Weights of a small GPT-style language model, trained from scratch on English Wikipedia: 7 heads of 64 (1 for keys and values), MLP 896 SwiGLU.
MLP neurons of a small language model. Each row is named by its layer, matrix (down: output weights) and neuron, and shows model dimensions 112-367. Each number is 128 + 24 x the weight over its row's rms, rounded and kept within 0 to 255. Numbers have three digits each. A neuron's up and down rows have the sign that makes its largest values positive.
After each neuron's rows, "raises" lists the tokens whose logits its output raises most directly, leaving later layers aside.

L6.down165:138117109137112126152086115125117115109073181130130123184131149080162138145174142115122151132101140082095156111125144174110156125157143105110130132122166130168116160154126159136145139134160110155180111123133155151153162118151169134160088151116152095147167139101110171095124144159109136138123132171124174111137099140137154119132113115127128130158154094138128125102122150134120127117132159113133112166100117080166153107120090177139140154164138139143128089114098114135100137150090173171098148105136141201126152111134121116159150103130100132108141132080139103137098138105060102106134118122114119118136094149120094144152098111136095156131107192135094139143096103116088148115105134147121113156131101138137180138124103120061159122121140143145102120131154102136156126124113056
raises: ".", " where", " which", " while", " when"

L6.down637:184127133183147125171125111136114116149107132159155152100109114151113080135108135122162076170120160160146116101162124169108118107152128123139129115160144142163143162166153116124167117150131096095194089116155135079116131123118121141101124153101131119152082162119153126150141100149144113088148120106111107116145175126152119112082134109122127163146145142140106138138124111179130124170110130106123161115155099119120161104110100105125116191089143095106098095125115095131124145118154112106140099134104110127157112071108086141146153154109146151144150129102160132121181144132136107124117070077135148112093134117121106124149136142123106115101154146115140132158144149112096159115142148121141101138106154140092089086140149121141155115113140109113129139158118146120132114109105085
raises: "ft", "yr", "ub", "tz", "cher"

L6.down602:167112131128151137135204104151151125066142146096145115125160117080158138074111141136127153116134148155170142126117150118115154120092137142137133114148124133108133131163105150120118127117172126163118129144167140103054111128104112126173125126126148135140139104135156132087083157131126082179163165089117145142113109120092143131156139048176137130158111145128117104129121118134102153126100155119132116161129089099104125142115121102108105109106135134130157187127148132159150145153127152111107133146124156137137131089119130138140178193131108135113167141160155166112157150162125108143135096114111103117147084109123107122117107122148107129122136135147119120096139133103157112136119118075103112105106087123108051114131138156157104128120137095102142115108156110123142120108133158
raises: "ance", "enza", "enti", "ent", "my"

L6.down825:116162140155124120079148148126121161178158154134090139126120090139104129170156178143136111141142071149133117102110159113162109132141161117131148085130134158128112110107139147172099149156144140148149103104143120130127134115123111115123146092164136105129086129111095091098137182133132090102122149143074127092139131113122177120112197138104156128132156089105151159160114122134119102138160095115159117062135143095132131149103132098133130128124161146132101141170132125108135109159111096139133136066105151110114100130050131111142130114120134129150133100159129101081111155150116128167170118142161137126127121168145105132156158148122139095098122102126116143190143104166134131134127131120145133100143150112091119103128114122108135116125151132132088154110145112161140124156115147
raises: " and", "kel", " &", "of", "oon"

L6.down89:096127137118150141102176154125101123152096139147174127117142123185128152106130129112155149115112151117118136155092111132160110129107135155135101157166096126083114135148134152139171121153068122158127121135159129141172172136116137112133143088173140147118090114158154121138110119174117137100154089192127151141110189168114121141156119122150118117151131096113093126079129099122133156172117131152110144120134151122121131137091112110124159097132093095142156100138157120136129112090100143188149153130125099119120101119128114119149164148127120116174121124129114111090119154150118145114155110131110156104132139128172119111092109142133153114125160131104082107117150129151104103165130125123168189112110154093127101145137112144134169115142145148088104151127172091121086105087109155
raises: "e", "les", "en", "de", "acht"

L3.down855:160135130179133113150082140157169089098117136112127119122104142142139087138106155142161111109157134126113164102104124125072106154171162101141160116121120133108138161135148125114139101143142149149127144106125160132140115100123123112134162143147130144130147115130130111144106107149149106202139150096151178083110112084142126146130116130115106113119124076183149156142103123125118165108114154144129173101120108096102105130175123116142151159120114119167177123122075131172131069116147139074135087179149147150122108125149127139127106093187153159140122152103141128134092130118115187035139131123143105156138131180116096130117162110133108152126120134113076118166082131116103124147181144139103140127098114149144150110116112139144132167166147155162120137141158134139122114095125117
raises: "a", "om", "ant", "ane", "ous"

L3.down753:105146129125153162153126080176121142145126114141158166162158085148089091109151103119097148177144155154166111154163111088109123145156130142117154104165165164092161134107145154096068133104123105160124137150118131165130178150114149099145138107121145105137176125137114109134116097157127096099117148125135149159113112129144148120100170117103111093154136137106133149146103128088095153107141164149102140153125114077119128150129138088139124144100142133139178136131161100117140128104090122232131098136121109128123132139112152103084124132119122129162151142148062108115112121150164097120109124119161094156093122106096147128144125148092159106155119124159115179125110143121099079165140120084160132156150123126173172137149122095138152108151111156057120107121127115092110134125139137
raises: "back", "load", "able", "list", "case"

L6.down755:126142126131095145144147096157072097112091156143158100118142155126152140151135133135097145130102130124157105136138131110138166150170116102077132082149107135149145108169096162111149126134151129116117137102140144087084133117136127146127077137117125111133155159095103119132147167101150071084134160133128113136164134071132141105165124123142137140060180154116164173173132167132101113148155170092167123078152087124136153115107107133122101096151107164101093142115123138137079118094121104147123126115127108130138120122159128147132109138114125152124119124103139129101122141151111070133111137108109074098135126138092099139123107132116135105157095138117143121074103093102120102143123149156141136089121161168126208162111104091101097127089129138158145106152136130157135184139126145
raises: " though", " making", " while", " founded", " although"